MLP neurons of a small language model. Each row is named by its layer, matrix (down: output weights) and neuron, and shows model dimensions 0-95. Each number is 500 + 50 x the weight over its row's rms, rounded and kept within 0 to 999. Numbers have three digits each.
After each neuron's rows, "raises" lists the tokens whose logits its output raises most directly, leaving later layers aside.

L10.down2084:524445510438505537498524436594500463457523544544454603388420572529458496523537523568523502495432425515390530432542491470490530503382469412508502458586552448443540514535456560465406521518570534494420559465574628456548568550556540488463519493407580407440487482510480502455526529506524539538
raises: "rise", "ate", "land", "ograph", "rock"

L10.down970:437504451602556465612539569509440519532505518548382521468436485530493483404523510518430552505518426496489604506496578533454549507436460511458465522509507476469552499449473540485480467481598419483515512570495531477516595426525468494535434522521501493467460523408486418582534468586528505557
raises: "ising", "ised", "king", "izing", "ming"

L10.down9:430412500499529506525427476571514498485559566557475590529489447565513498465458497454405591473446485504579482481535464490583441589487459482565441518490495541532570452622570458537428492495497476481543449453439451464497464438499559505519527554449588483507424450480518528540506480479484536494
raises: "ar", "rin", "ric", "ien", "rated"

L10.down1838:498430544591480590458525526554589470614473463523457440470505417571492526410505427487358515537461513494528529416463540487525376411435608437447523527513593522502505566562520616529492416481525515504534510513491465482477555438520570411501578534485466430512429479493543513515475514485418449467
raises: "in", "ison", "ised", "ins", "il"

L10.down2198:435527438497500479479426567500490531427548526588528588521557498456477569434415520515463552441513478562476512448513474487535464614559480502496531471560473498519576503453504461536441534436445513512612502564482511483515474618468475563457501490510514450518594449442468497572481431504558456539
raises: "worth", "ful", "chen", "able", " they"

L10.down267:538480534546493509438543496624504462502422391467613549517508554365414509577537514468506535477476497449463541475483544501522517553515477524547458489423536533457588462493434420515559493498535486443635493511514538497536545435594595515470459577452393501507458503511500580467536519550469448413
raises: "s", "st", "mod", "med", "stead"

L10.down1202:443429509385472550476503449475477443475554522483405495440624444426445523448456570539540537478525500515552479413519568495415546577539576483455530530448396566498576561413422543428513454505443573474490527390620494531502463437470606515518551458408455462523504436493490555536464518481528539552
raises: "ive", "ible", "ising", "ist", "ists"

L10.down2445:597436482478460494573592549501513465439553474541522446430419564460542498482513507459378535495550450460493578498600518461556507461439456416487508472538557456512501617614535468479509356454465509534403497510472483399526470492515589469468471406429548432551382479489533564494443464464540541455
raises: "lies", "ate", "rise", "ar", "ley"

L10.down2574:410487512487500556534511437448449530545489567484494591563478580520453558536546487360402493518420481560487493463549546461447494483525548493425470591481397440478510538541518512593417535432498481439601526485383537491528413571537525605574503544376526542505495471484522521494534521528549490392
raises: "ding", "led", "ved", "der", "ft"

L10.down3:449447551520448531542540597472483535477583453543489522432526540455449521510594525438508581538499450473633454491494508504528439454525485499485538546514563485405511513529555483444513448430563421572550442496538508446511439548404428413474590465479417507513588481469455426515570487501574567456
raises: "on", "am", "i", "-", " years"

L10.down798:508538573527510498507462465495540577532460556518545477468497561452521495466456547533487514391577529544535495498491579441523412485400524566520477494494589567497570585506511477524497536531425489592470547580504458501520521461501452624439445469667482501518486433368494422470452589492556546445
raises: "ug", "ll", "|---|---|---|", "ting", "ken"

L10.down691:519525522500539503526512577488473550606574589508528488471515438474535534547441462575459455536487549499535427499580535457443513479465494461522456523535537536585450547542563568413487492396551524539475443553400382473496512474522433403463474393458492458485545472506628521445467485501482497515
raises: "r", " which", "e", "al", "vers"

L10.down227:511476463551574453478484417415460515421470483427512501565460553518406475559442506419321495552478419502477565493541448580439526519607479473517486486509582501529477653571521521488488512620444466475544476459564499413460542556476535386568654432592427518548520468460393510532432479492495494462
raises: "top", "sion", "tri", "te", "med"

L10.down2374:518445493454486572582464504434497497459530494538440426607493504541444531482477530416536447456477512540362446560539526492510490507569508519449454437516452537506576577514501516480488495519478493603533477593547481471445531451489481541435511428448567499626571516596486443509510450496513526430
raises: "O", "ER", "K", "E", "Y"

L10.down1564:482506545560508542543476527611483499428538475452486612524544502498368478504562566426572469435506498441488541558558518479508397477413446505520515554512480551542562544442533542448569422546506510504484505591497554519508549587532591564450487503462539545456529448470391525550501560460533569444
raises: "d", "ena", "cia", "su", "lla"

L10.down1906:421486481485546449464410456520347547439571461523491538478469381579530507515461569540461504540511498521529519504473500527464520445487453454543517563551486500501483489545500454439484582545503429519558526556500436496499416524528421516466446553569472578517439439396496477533479500459508482411
raises: "hop", "ale", "top", "tory", "ender"